{"norm_eps": 1e-05, "init_std_o": 0.0234, "beta1": 0.9, "batch_tokens": [16384, 32768, 65536], "doc_mask": false}
MLP neurons of a small language model. Each row is named by its layer, matrix (gate and up: input weights; down: output weights) and neuron, and shows model dimensions 160-287. Each number is 500 + 50 x the weight over its row's rms, rounded and kept within 0 to 999. Numbers have three digits each. A neuron's up and down rows have the sign that makes its largest values positive.
After each neuron's rows, "fires before" lists the tokens most often just after its 100 highest values on Wikipedia text that the model never trained on.

L3.gate1110:486444530441368556532472428525456355481518570532460598480519529546556534498437502471479430545517430589635505461416478529441557501576461513468481464553492493577375476550411438431444561608442546502588492526424590496457400434581469526510459542543531497476558474510504467518495469557506564427576486500516504397486580537523503454497451529501530522543451536563456410511486565580474487502521
L3.up1110:522505477529459497562506451497437532436448543542482545502471518516501519447496507468546444518492466558477502480488512552462452438527475418483494486536518512610468519515489478525479469550604448504493489544523564500394506525510417561556505480523496456494586524467416450483431406545565576469512550628455597480612488588478430377601441509414483544542562491556521452469464531450489457547525
L3.down1110:493478449514527507526478454511448504530461476522537461457476493505484567524554472577526546420474556457393581554459634527560550500478503530482502547551498609531571422500812550480469465500427490439494499476446521424479472479392504538506447563499520417447530483510507500501496518528524596415472478523535495519397554515462447499549519530462500545495577509515483533508472523453528477457431
fires before: "\n"

L2.gate484:560445425522442538568435578463529466465461420530567479476478610452556549531479510422505526484565612438563392508440450510658529556466509538473494485382512492472530489487423511390545453517487441479493425485506501406450491468530490465539474500488582430492462472566527330463474511450568481462490493572429444480442545540503550446446419555518553508499434549479483497471510443568455512469397
L2.up484:467465596466633469493481429563538516496481581582450571502480454396515507596409543561487553555474478591478529520472405468535615438471417530490421565529465554659495405506514394501448527526528514479494477506508509432553474473635514553519439549484541538486374489469448505412468571579482467488513475512465537430446510540465538451474517574504471451520481649461522511507440455454575458546434
L2.down484:488447526456586483440461502441519440465514432595483511494459603437510457552461477573481588490503486552571541506471432442544475510490508473587545651450434497550450465464402585451436449592514513482407472534445503478434472487564476492447396534518532511509495383534406519522542539523542484421456428551451525561424577497513494540413380532512493505511577523470452424487543464481496486445405
fires before: "\n", " of", "s", "inal"

L2.gate1233:546435557463450500393427519510541500525476464520474517494547476544494394513533525573491525467448521511540467499531525560510439593569498451558617541502543476411516426506535459566527585389551456540458560532581487520481483536433479567569623556487396565508539475492447451492483450473527492449462497506491426576523474540444491527463562504559559562510449478429486507521474475484584568503475
L2.up1233:573459453543465541402481495614516515457454500553528513490436571426523422396522483514445524511493482457465415464516536459429493544571505449433479470430470527495512525592399467563568578483466439488485603471605509516425382463503524461545483506489473522603576503495542520512508518554437426457462425460525523486582533494488631505413489483508547539552628513448481542516472493439543561447459
L2.down1233:578486556492461473485552473522525520549442504557561457505555485376539455465599526487492539550454503434495490527459496539428602579604523543376492446557527499457555467589434468494494546488541440453470497451509454498461446509453539376558532476393534415425522513492443493450561549562535461467460485479531466485524595489473538407410514520548459418457541516512475468532517585522522470528468
fires before: " UTC", ":", "+", "ity", " zone", "-"

L3.gate390:558453590483449595571536483554590479570483536478528464469488471528404549406566574493541431519361438478521511456432487563454472483467363554461440505419505420478530468543541482566482423525533436487502552588512432522568565489467543482475515555494517481481557468530438497476520408509588451506573537570540521478467563489485549464518484622477516538593476517447489516603480455568469471503540
L3.up390:491517480486515493517522482509521580547462535576576432499605431554553535524552570408467488479480531435476521476531431559487523534509435515548515590567553455584464502575431482515464469554566433545468576494503444512524428479489538477534505521427468523479598537556525497434543517531497517539451562536526443499497396505578503488557490496491422427487464599482596449547495476583478461546509
L3.down390:419466542512494506480463486568519537509498519481538398616469396547477472503483477557438557463484418587510513365552487480531494551513453528497515492547498513541513448498438577572429492616444553443425548436594514490604480521546526545473556533566550488565507435397489522493540565454544582472376497422454519611549450486595402504514536442437518457564517560485476535469532452483499563476538
fires before: ":", ",", ")", " |", ";", "\n"

L2.gate628:504489532515493423472525479509551468447571505472509440487498556504556515512455638501492455364453536508570602447543584496495481474524577397500500501499451488493447490481420600420530514516534491461549406434523514486448482464469509536501476455409463463566456516519519474515535488490489469534488569380588404513489431535468428577457514531444510557460415506553430518502598522545472583460410
L2.up628:497432465425513547602543442367495541557500641589596547429444560625544450567496444461503498447505539509547570494484523495453513515406592389463500519489546528513430558471491449532477557443470479627470451527468612520479464503511524436586565487483559551531475537434519505470462469530503441528380538511588527558469466481497533532507498472370441432523472499509498515472450535494515424548459
L2.down628:501538481475515498497592491512546487538526522431509503520441474535548416513474418419495618576538492447587468428522543524499549532516509534539504453472494473549440498416654479481450552461440524600403521545455532504490495454530536573429530496432506533487586562446450532473499512524533577572451438547458468497488504542525612494517465474532492540533604537493519630423541507469503517477430
fires before: "\n"

L3.gate380:580494513480496433539481414577511452459530400449446484394437556447462565529585453528578524445485501500541505449521461446465566473573495456556477467495395440431466447492473481435462472432510515534504410514515519503525508416449485468447492493503442446525530516503571530570529493522424561459506533521493405521537525549512510452466512477470572476480471443494556527548454574542417568400568
L3.up380:460546518525431483593534588497406455514483553520509478572549515498496483449545498455501482477514613556534520542516577402524589370519462467472516435515536443526543584419411522483464557533555564608442502436560548524466506409396466499494504466450456518488483471500523511500519517601515376512585472543506467497545542528495484604526492436499602530484477464450616433510500551577553627543526
L3.down380:551506482470532507464499438406451442453408540420519470517551521552500566499450482544410456506526559466514483561449537501508537503529428510465453551486494458483484537565377485519449558544504529477470459543519437415477530541402481504519437466476578520495479559442529571425487531411604483607553432494463477475514506439582435520516482484567634524524499595566508409591573520509529436491463
fires before: "\n", ":", " of", "op", " and"

L3.gate432:499485561513448403459543472453445550520542500583478593523559524508522490498484581482482423483484456518498529522447482517528528553571492461460509492495483539551452539479409531553495435519460431505584502472430525444467481423479450473481497545511607573508588417411524527483442404463514588525563411428489480544477366553440501526428429545376493501440529459491514516380445514567540487460614
L3.up432:421440524395445443593433544480474539485519482546472499478517496526513548507504608529563510514555503601474482453470516378489471537542570408484668514500464565492527542514453540508588466487459472535528464419460535450416442534512556399561502581520581606555563503482415517501484448482543436396510472467545531453522472469577489580512530484419403442602529525601567468525474557515509431442539
L3.down432:469506399494435474422433424530554524517496497596498489474490488522478477433581552510487490528531481502476552496465514463442507483511556608538546479434475481582514453592680400377515530528486510474501512583476511435447467519532508515564456545484500490555481508491513475446466552510579595514415525503513477505457648553415524488489449497505452550528505481520534442439552507481488443528372
fires before: "\n"

L3.gate166:559568444493435502553493500514441544463480383549403534469576511549495484536502435454453478473477496434415485459579558557475457524475472481620515398571430609439472543584436533545388448469541423458545434474417530505450504490472468500535512513453546586546495523529533448505550489460449384559489440494425520480525507472483550499479461547519531402436457608582473566403442563570589471458565
L3.up166:561470459483425506492543461551537507527405543537495543489493498547527462584428452550526485519456453533463468492437458502394468519495450526478613460492484605464382435486470516513478474485488483462488484563531616444506538503506499467422645497479468516536541584542549499530480511468600528592549460506444515516544457495497434493512464599552552524402527476498516541521576484507464462465492
L3.down166:421455509486413472548564572541541458522490575481510517501488532572542517491583440474562527567500477509469476430469383442479379522440565536480616493461521526472486414459446499530487418632512536511527475526434439439526530462422469567520546467534449419531531540435531450531475478565491504578503496548457512592471592432510511536454528549537540472505462590487494469467500524560499495426474
fires before: " as", " UTC", "-", " \"", "\n"

L3.gate793:584607403586427469463558528513541444512483586522547498446538487466499443402557485581471429547458469437474472477541475434511456501478456490438500501441544486530504411432483579481599527511489529523531578518559528452476491460534460454466515495551498545525449508494423590505438509641453505554374462559521486445460479429464529455514523534461560415457511529478511501461532514533543436416550
L3.up793:431607563387560526482617480437442508554540486396491400526482556506502428441482444463613524521496481572491559513568447510559493500526553436453586550593527536484510410581472458479505575450567550460536520540503459503493413527572605420550477493476530512482503535504538461519596531451454527520579556490445501498483525513519613519526553386540543456475570501528363490571530521481507381461530
L3.down793:566454524536563411485622483499441489506583516543475598592458505497444508544475462492514575503564516512514507611552459409551392489543474621494535500526477524515517442512418586495639484531563473405527620591452431510489455473455482559515448436495535584511507545443487558573505471487536543534524443550460528533473464496457463515510539492463420491463498511493452431500572581487466526515558
fires before: " of", "m", " (", "land", "ar", "ah"

L3.gate219:594476501561395470505463503498389507512462521505379533487532534489538552513444466451501503498522529531518479458539456473506448586486459457469622544493549543533526433501436484472550442477620511538541488470491488470478547526542492504518465448508527510433456505524430481548575514591578513406544422624495432493543470539536548560497454493605529470515579493526611519495521434524553529550598
L3.up219:579513465480421465537571464483466445462464413579549568485502551509444516468498544435484380503419398452558464523564478514516521567540467491533551626533538487560470397440547474460556520506522443481575532490529483439524494420544456488540502384543523449455469426525504526473602531448512412549488450443578432535497537575474586607467420461514488577525459570535576526546406518551456545445468
L3.down219:516444539470503534512480560518602522526563422431547505457515467556474527493508544448544485524440491549475479545468582452523552547555410449543450419507557423510503502556497633444508491597547521565464531414436549466457577493559462475457497438469439495403509462589507485425509484520527626467607420509517490437487478509530383557485500510449557464456549515637553499431525574524459473520610
fires before: "==", "===", "The", "In", "S", "A"

L3.gate834:517522565475414486510513456488550414548447504548574514500576492544470506541442514467594456529595554497520464511485503484420520625578502567519504604369506435450541529535478603472517506489488495505536533604524458517513518419434484598451512404434551508568465550538522489531457553460544411554548408422486540436505529419431522508424496480544461555559516503501546466548511503507548648484601
L3.up834:481540337506491462540495517441508563462538441482537470538502555560513518457460445539545603594446531427472484465516576514487414488580482524551480581466451513532476521521488481533453494482517441524461523541428474507519534482510437533499568441461543587500450518516533504536441523499553535501481461338538433519555470564438549551423511544429472404441536554497492482482529557475552465535503
L3.down834:469512528385569543550499570516563496575555534527396372564510505497565556512511495541460542545458527418577520461537405556437491565539506530504483496516610480586517489410406492598533526504544499616507571534521475540498515508481489462584491547482424490424498494528558459510585594489492411592530547526484419550507552514451511539537459397471570526511488469464551424457522574503503576471463
fires before: ":", " UTC", " zone", "ulation", "al"

L2.gate422:561513413453444528501468589429515528459580488484575553569511590484505530512443461537521506485508500496521480455455462494570457459446529545509459459561437540458412412570496526586493529545514472469526534437421550460494504553468521537560536510502551602447436472461412579425394491430530428552494459412457571513532590500419523410505459466464399518468542432536472533449483499586436470465513
L2.up422:494532567501464494575516396481502562518392479460503479420495448543532504463457557536493513459444532479522569466451446509517502555512499422511503499548454529491462539445542579516525519457525468519546530532519425534454503604544522582422396536457522454597561485466449507451379535506505505505440561543476492609543587525496550477524572507526458466499499534543456410485527585489463477515456
L2.down422:485524568585452493477494463476477468422480474536479441451619371486553536535540473535614447524569456555453528466510515499472487527442548518574462458466484497487529464503440509463461390538520502489537493540524484538397556459455496550465411467571505576482504549506452555516426344480455461559543535539495481492510429509462432467457531406589431510575454477521455567550493563527510525524532
fires before: "\n", "S", "K"

L2.gate374:605535482442477516366548477444597456528552499657519471506472503536460640480495495469512521505573548443491422535466559452554430444523509563481554585468507521488490540473492440471472508498519478503498550528455504489507529509454430473498489505509521506586503494464445568458476482558522506495503521486531512529512416457412526535572463525470525443508439463545570425433493501478546525395537
L2.up374:474467517475468533473520497503571512595535565436527531421558528436421568514447506481502407487425472541478430582543465548555501436573458416448510514451399551523489440494497501527485487512469474487475481414538438489525436417514502531429532498587443535442530450529517485452481484405536432525471467406559467502454532507430511531488514473484525555503494511413536509480500423454437572597483
L2.down374:462573550568511650530532429465473464519520537404542497447395534514471526455468516407442519553494577457387384495560494425482530475532509526450584549486476460565494466451761462505557455485453482487507489554466545405483493470477446413475556509549477458534433493531566589515511462435550498516575490462409473466568479450552560528520487490481490420463448479496524421515494523443547532464565
fires before: "\n", "-", "The", "In", "S", "L"

L3.gate1164:495467432428540578581531482453569383578467524559569490500481499569497554523490570548474507429492520473578468482511517448597491494501376559396577431543441412500481563535464487551577450487542514484497445476521508435480528546527420426618562570506520441541529465501523527541513502530501465463461470590565514547487542446439539412573506505560432558559557427398462522443420470498553415457518
L3.up1164:515418522530521489549496517496585459445566495433457548500536519524447492516494543554501508561594481442503521470509492577538441523511479591416472458501483524524451445501368491536418431535520546440516508462475588522543464563489536586526507476585479542528534475467512470506550473466577568568474501518510570472451523609479501443528586556521541467601443599534539570465348547553520419487554
L3.down1164:561486453580492477537495494521577477529599479604564558448437529489467587588443611615523468476542518570525475483464524423524541569487442547497564429462504540422513541596415480488516486499488541396558512442526585515486528613536455485525402530458498482531541407495494424475503585449538516506417434412496465512523511453385458460479600551497434614648500478538494457450482519443510418523505
fires before: "\n", "istics", "==", "es"

L3.gate934:589521510480489545558459399526512515601476549485471517459477625523538576510499569430515493519499531479461489540546460535439531476476578499507514496524387414458402483401631462478517527504449408369543546430530551475496499453487498527466547493544411509550525489467507478566571475604499403432507512392440470475503502480571429488405461547515495539485500440490514407374396452496530565518579
L3.up934:585479592444524479466547573496442432516508500431595444513481512470478531536408461435437438512591509464571467465477506462434523478545472491534514483522401492456426479440594534527388468518488452502475571537531454466443388502475502570455507406464484430432529421358529556490547560517523372468527595512484495531456504469620469481467572498493453506412425432486600479463445533526497604397531
L3.down934:485515491451525646477419523461486459481406513499520467488506471403559514459479478472517418480534466548427546495577525616457404432463504471466449520464402533570525510432569471498484463483522517511457645435502484471527624525506499618528467533539593431517461515540532538496534438523415453530470525499418459424451519485459481524443529539478493490442598535544458594464514461421622546468500
fires before: "==", "In", "The", "===", "On"

L3.gate132:430472521526589510456503553479540502582486473496543511508463444547461508498479446558493473471533510533588478528502486418545493468541529450488490539504532471455511566495431508425544439464556483431509430511458497518462514558452511470538464578441559457493448452539460517533461453533543519483558393509514477451441487538470410475513523453462494507551429395572531527365420543611525519472496
L3.up132:499484534470539583500490527451575548518443563458482467536417551489418529579582575474441504517500516496519505468535442539498482431539534556486435512460477490512558517441379562501514379484468526456499554450524533424427513489445576560435444521474513452439506545491463323553453468433427528442587480480534471474490508549477501513467490444513531622521405469537534534451451577572566515515439
L3.down132:413463444514435614470461604485462485549543536485390561546574453460405487477575525454564562490501547587499413529507509505573447576477492616533474543435458517459473509503442516414582426406515449508496542481478565461434517439498508379440475417485435551497529473437514484529468493471554456571480482439525493469572509488493457512447508506506581485524497499626482491528571517437602509519451
fires before: "\n", "ial"

L2.gate528:478469539498499483426418524467494424514510435455406468378493525444521463497455606488501476485515459451502451448445543481650509514540571479470536525455545460478530498446471485428524482385468491475428450517481567469549517431500503439503445668499481463528497474522429552573455542544539507468473449476502388511537501494424486464432481460444529486401476592555586519469492429548535568590525
L2.up528:450488491614475530489521545452486482480396469474642488479492522548435531470483479385542549468394476542518566502494555474507592492457501516541458449520545534557550486527547487470453548512524561543506565454447544465527569518600481552565468548506458474590403502440484476623493507517538384490501503519458512458555562496453489539484541615389489491480484394457499504524521539545554419463585
L2.down528:487542491531539443509504529539475470531588516511498523444564562478449583550403543561497456523477475523536503519512566568463518489442506563462384472534431556410462512469521475541570556468516530497491477548483577432516453465524477437482503572555517544402533481463407511413547562527488535476390506443500515473492442450491568518405516468510487566448542452490502403482587474396452481474509
fires before: "\n", ";", " of"

L3.gate994:457454483442468572487497543456508550491635490441446537513465611516461444545429458488497490470552586502417588481473394450473469433534477423515504484528504507493485507492447564542491435548536471506506461489465549535419518476457517479491522518482571502475466499449534523554562462493499578515483493474524466389437500495451518491475552527497474522468431570500462519501509441575508476461521
L3.up994:487534496455435533564416560556498506525498534560492450567508540503534541463553527495594474477539548537553473483633416437636465510448523526480549634449466455462485474482483543508593459497463514506484470492506358473479452585527519425492468514569582496529524520429461516550546547400471513499445488519571463414523617422468568550490532510472558464496531503504477423490396473468562380463555
L3.down994:471442404545569482449489559482514599500465535444554560475562482398431493539465555524442459477544461505492561564426566594562567582472516569533577503555481516450533537507500454476453584513381617473445474481598516595521425545510486517518450522473532472445541503610557546504458481452414577466488483505455486489532532535448524509484544460542571602569556470562501554484547466445525411514455
fires before: "\n"

L2.gate858:456352587506451523579404505496469544483471492401514548472376521475500410508456447489555504521569484572557429454585436438478546452605549417464552452512483520519503584394489477490488448568547523537505433487396513464502483468584475494392491550524451552517417452502528508481488496536462587441585502442463497453545561543493501493444478483529485506526533412494522517421497465440459474500625
L2.up858:444473485499497550481404574483490521539441497537544465470602506563454516469419463477502483570542484531496440531563557578523536525398471506557451595520448543500484408465564604391398542540444497500487513538496488550458537444461547523524544472527477528421380532478433474498492538482497468488481534413580467471484547453399493441476503517425535556429474482502526516555540529504553424500395
L2.down858:586464509455459484484534574506500524494545547496460453501431559539450486534476505482522617454481459523605468470464566554509535498500454467453513453507439482449454487499435486492627493634494527468492442427557523523547516541501462562483487479502555533471532512530516485464456573503392612406430457405492480483486563489424490407562553427451524551513519496532532483579454540533473352561489
fires before: "\n"

L2.gate103:449590522621495460473381522568452452544512483528543490565534502462481593491553639385475515514578482500510477491457527499425494495549519476542545605456507461506482528406434379535522566535528497467501475505417600508459526464499460521490596477471494366479490491599469444428489503509601474476490538497496482500512450416540546527460572489430518591473541462530518476522555463535530509479494
L2.up103:537444449568496497486440572541485497546505438538387386463510464557517542516589575507519546582483439551518497471541472478522500444491540436515547557485454462572571581461469471552516525501405499432552532490540507505490556495480501576504447524455449511421521477601516553486485457537510437552480511543526408557423587481497449582438504527416487480439512521428449479475534487465460443482477
L2.down103:551485505454465421479503537499501483491530534469546475441531485449564467458481498468522524512397506539483490498522449516461469585396577426546446553406529449455532471440487490533500478559558525456490605491542464387424540457489509642525559544519528468534664571413518487427518528498472387484518466565495551486502599603492446537445462599491462494486525457511530447465449445513544505446507
fires before: ":", " zone", " UTC", "um", "am"

L3.gate152:544521483496573616447444497445468510505488544433536553479392515508428513536464539433428487482436569408520472452472457413578434428554398476466545468512430566513537568479430495583463599553537453419523439494470532528519506424445513575500443486520526568513433470619423500530443512526507512404460528509507535504568509414502564494435597435489483546522441510472543547434514504560499515544456
L3.up152:513521449548561550503542448389542371564515475451563515582546544464636499501571528430416498492556470492516546485528564559447505513524502509449508502528530523582566552485512463551493492558531468479493442540442479443478569423533455532562462573466552505546485483473551542452539436513510589509525497433514561509518499443479462406523593385552573473535523531516479438428488390557489552577582
L3.down152:510438513528530539498470456482559554562485534457461517543494524484538457422540571531620502501613503520510491541431544520535400583569515417452519534494548608499437474570360450510465489457499601471534558464525488478510527620442414455549462450557535592455474460363462539547588450515540546525527438433482578434493514560404529465539500505470545411523540548503456449488423477451447503522511
fires before: "|", " to", ",", " of", " with", " in"

L2.gate541:528532621448506496471488461419543460552547440579488502520536435478464466483499500473529540442522476364383504471516515446542539460451563506515506509491586481496529586445500393475576548517488464534492531421457486567505484566448431480571539501470484455565458457492469504435478488481516486525506451508467548405504486465527497465502478472443468513547432404484466512453577528525546476526472
L2.up541:508465608534469479544437546509460419500482495453440589632543468478551444561558484561535548462496487519595523590598426487462599460463400532524647448571472522517439504495492556574464518482531527481519484433488558552436475516574509492460563558473552555561509475481610534482553443526446541569573489565491516487453525453499559517498537495561564499459460428546516434542472458551496556521486
L2.down541:560594547461557451513495512444442525490520514529440437465511413421531447490482536459570542506475451548561518519463580408427411537590497449512604449363579484492537488639505575525564562443580554594479532434547497568408499473514439501601493468539543543483498561331521532521486496556476625526483531578593529531493596506483527480426555455577528425450553477458496571513506450555564495486511
fires before: " to", " in", "ai", " on", "all", " with"

L3.gate37:490522507539372450483462523468449596442546515502485566438510501485477476493387462539450520487513505550522479508542584434468571549582524501456460472535486503420614468514576480508562525464524553635461514540579512522605482552533395517419475434490541530447422559498457519464469465435458490427361548473561507446543415422459516461497509434449440432450463473519479550522497525492449463537486
L3.up37:530599524485459586529459536513492570474464465484448518372483604373551577481520516493459507535548643492587589503522533505485507535508488518446432522489454590494535469411469507542532528474422477573546437509490524506461487528609552422408456508415555498541554532518465437427434451492534530500614499513560446428457504463453449498488451446539569604489485422450535487463534577569589489453524
L3.down37:448679482490467471557563497521535398549560525502487577538520487493490532489468570595531541486435540538609543395527527493493508551480505445504497533543431512532466542452604542466520558474462518476569613512516460463437517490605501509488452413373515585486511534468537409439473575511569350506518573530535469503443605471540488480524449447526570485627543526520459491461548559463484507547440
fires before: "\n", ".", " code", " Court", "'s"

L2.gate720:502480382545519490412485502482538601484489497456447502589497527466551511501594661552529438365556530429562450476422525547452446505486501438524518472505506544448480489542407456499494476487494515337480496451405613475508466530608615532445455508492538485494537477482481454502445495513486473471489507486524543459413552447437530572483578530530485404529612479535587509398535571553471542517491
L2.up720:485613484526581597556468482528595503364520512466529513561470499530471635434484594503592525499440414549523406465522448487561595488492559553558619526474531462570437462505575464517553436505525496484530426543577463528533462546524596454559428452409478570562579479520536500486463510448536521495489438503530567522536471562497492508494478512520464547630382464480433655478495511478486397443364
L2.down720:548533466451582492455515495501506522533422506519528502530532453517423476563527508515482458472533416520487411443527490563506463530539428458462464458482595534540409435489467458347472572504531429487491483459556484508513535454534577456496475429364527500449462510564438462550558469510533558538507461501440491502532480556444508564504487478558519547669513536544539440430588537554467485466421
fires before: "\n", "in"

L3.gate1229:449437433482602501532407478487502481426550603480559571507623411537503462517509530441523462487481411502545388438492471502509464530575443550466474436597445529575426555490391533461534381543495431492565476495538530394508468544493508540580539520454482544506542446567499568461410471459508491595481489491540579595471510458517421540437597481479535538512622490503436551545576518515564526613491
L3.up1229:471504481397475437501571461438524499505553521502526483502497425525583431501444480437592546462407452517592455410472507546484506462455575625542513502459443511553462519517447567452493572470386459576423501528446503421555468548498527544548476514497511494624419359502444574487505531522539463569562456527495589496526448453434456584426491575477471425556487395569405436559493528584486438557496
L3.down1229:632504471465487487560515541432541450522564388507504532500471449508491478597470543477513438570523456537555459458475538453518406567579569432447597444550437449419469540542322516492519535514537430506426487528439492489448490453486416496440399495361561521463475528389521561489476459431499432536506401532481539432504501525471604528443542542503563518526550553490508537549470404428530581601520
fires before: "\n"

L2.gate712:520529564562533613472426566511493501482392455485447514536521498593434523554540488542443583523481377542518521561485480486454510557534538521550466438486570532534537483543372430535348577557563451537373505514442549511493529494455584455443419500569527497549561518516465563551485517499452526520500508465585559523440460483403413503587449486564530559572532519538385542439558518500463409397501
L2.up712:498546501584503548408457484503573465496537494519501616527404547508496415571457565487428482469500504506408533550560444412455499511484537582603554498492504539574478455569590468389474452446549471482521488467488533543468501547513458475457527538516464610515418495520543574564595438533484522618529496450434495549554469396401488462517426540505478513415426513529481470445583538523431427391502
L2.down712:426437545522439457535445540570500506565520560547525539555553466480574507492516437444449452454447452490522540569505571477509440538483581421636504480519481485486441477539451391507504486570494549572495539504520556460507458563445516443561510565538569537551550464502438582464479472451503540475513529390614576458473499468462460493622498484510566581518519439497522598469451403591450557494460
fires before: "-", "=", "\n", "M", "G"

L2.gate670:494490440570571472563518446424481507452401568513563530403597535507479538515503521552526487426442541508448513505523452426549412483507544512510546496475563506468418535504401567490339510479534598480531557491468590389419481518493548543537485460535495507493512522567459462574514539494520528563483442426473500556464580435486424516508549480477482540487549585599514561481529522568561542482589
L2.up670:620581508494470479506491455505445578452517479435515534581486487482467500548518542431435558531645456575571481501492613529392392483510573477439464426496474551584547527585471519582496522547399526543496518503469442612423522426512454501474508530529526469527529619535503598494401484446504469539524477440425483440484600451507431552558520505471535551504488433392450579595537452446528568595509
L2.down670:547518481473463462570478498439562504521484527533526510492487461452587436459551540415502508535596520537470478545528530575429511518600545428577478541485532465465398624547405539515525373469421519564534485518526429423456456440542529520587515441589491499551469522462507554624501437505508527485484507535514478455530499460429510568517461525351570511495324466427547481456538475543479454477540
fires before: ":", "ages", "\n", " |", ")"

L3.gate147:525584452555574542590436583348516518566331461450528531557540519510468466543498556499533442527459559455546550599583461465454584495547426522520557444440418495453448395543395517488464545472501492515437487566553529432507444602538543542462587550467490457532560466522443481488606498474518481518542515542483529460384487551513460561530555480494500504496525531557374530516416527522482507487441
L3.up147:502510495436392545504423500407511548480402579516579483587542533444542519522490566439551457530559611510477496484551463522461552429481311493519461445454522504468482457517345607623455413512415398482546527511464504452481483659554465512488529535472520501540513523413450623566520550483487546539544440540530439455504468546544407495498520447527432474441543572479421516548484529484509516427477
L3.down147:468487471568510495549433441514573470437514556496487435441470535489448471517507517513503563540521403472529490542427541529422480524482530445559507495540545583478543407475610433405474594474457564514522466557530447558444613508608492496537511492460522586453466450433599478524436564501551478477553588531530408483528489498422476407492500467471503487487432580468413476485541409449511508483526
fires before: " |", ")", ");", ".", " ("

L2.gate540:567535472509515439544542537506586560487569472512415411515434540464439540467421535555566518484465457573454469414479559534490545447490443514572523525534443556529462629587537569567492509489585498487492481499526546544504561500505522547533536535459515460516541504532469573468493450517520515530541520502469452501483567579530641490547495461463608478540474481534441493490454569636501451454550
L2.up540:407471458487529390435534530411484480429497520554476412522509486595464579522485479488564478500469523608528503499478474475603467503486440480567490570495451562548521572558485479534526473543470569542509532563447606503494462494506599558526478434494608419486520441414467481603411428459530480429507574555512533515499480435490573458548474504523510534543507596495444548464514575540551474425455
L2.down540:538592458578498646501527552457502465517493665545559502439495473499466452521496510456574553335461509410617457442440438456600484427510537564545492511499440449512450467494494505364581525536522445576487478522447518479390534523520543516483505518486420495512466514542558439493471459462482534471536438558505429489525570569549581529537523544433510508512442572406419520502499510498526533609493
fires before: "\n", " (", ",", "ters"

L2.gate1091:598506575536467577571431485530511448527537510533536540488532477509538530520555484478445352509486463475445479502552557612476462538504516482546594593467496431514532527368368495435467515478492507544414540481449517483461443448468537477499488478467471557510512482490486565482523466462481423568518418519428461485496603591577541516526497512474526530486574439505461464521427510573556431526496
L2.up1091:495473601538429423501501448445607598545447519480515477549507400475541478466496524446434583433516455547498507440611389523455493558459446479594492370479477398520598518496436481497485515556459481490478481498511378464530459629535521482530525476464550497478467506430491426425550459473484484494528585460521498440489500383508500437495565471412476510541513547467464551537508479540430441488541
L2.down1091:493482488562510503559553518432474434521455428604496515482480440517348534534523459506540457527472514466504442493526453496552565518436471472587481467503502507495571518473495415557477484515513506511440538568425491541506486557433473453553557472520476437451422489448568531498439404512448489521519456585474494542497501449371596470493512420547440527466447411502511517396480502507468631528436
fires before: ":", "–", "ist", "D", ","

L3.gate685:525577425497473484574564443504471447425511400584513492548556591495458378520499454545432503513527442547477589400575505422504447535555517535520455458502403570535465486402439563443545569520540531529452380545505507535412525535443490489447499463466534451584541559584544578457453434489536493451437408495493416515461465437460441589531546471512419476501505538550528435429535518503468499474523
L3.up685:460461387519578542482507525461453549469465585551570563474406472515495481505589498400563447578493503611492513442458552548508625447505487468448551486546473431485486479431360534556486483513495464471480482515490569475562402522451372439573486450597528469425584521518562426550484444478549518487535427451480527558486480539431523555493470560540493485528483433545518594449500519504533513565552
L3.down685:499504531451477541533523541484504441470494529454549530465432601545497461439532559552490545356501556445460506540482531522460567507443475487460480530526538456505454445393388453475469414456432529478424538495503488487516500472500490368456445387454480518504542453462470519479500496414536516452573451489484517549472554476506630516488491450518532520602472531500400494542507492474475432477548
fires before: "\n", "ay"

L2.gate777:512493511443469497484614531463621498557477518505529493503474551504535641497451552391562517414495485515461548510464484491529444490534489547514556415533537528520508465537418482499489489437551450534506406524446500500435494468565548591448470448477576587531544551504515440444485504431533522516510553466441461468565476520458501546635441462475507475522456633487503384434509516499603482476587
L2.up777:502420561445403455452481530433456473501535493495495486473439506418452541483479476431533485599516531516497481502519526443453497559597416506487509500502475585479471521605488519547473422493515456500515521447497468541476453454584438435487469506541550536430581436512494466500556565392550387528470515485547522508565542485585492436515431486498480510503485482447564522444412528489618416514566
L2.down777:539526476407414490565533490462513491489520467477515523515456480536532487513513481387508513484507438514498468446622499497451531579554472517460561449494447479533463524483677466481549475561532511449430467359471507550433542612529510452496593479544548574450509473542532517411538489428554483453476475466518546443542596501548514428466475515469564414452523547532581432524476461528466451477577
fires before: "==", "\n", "The"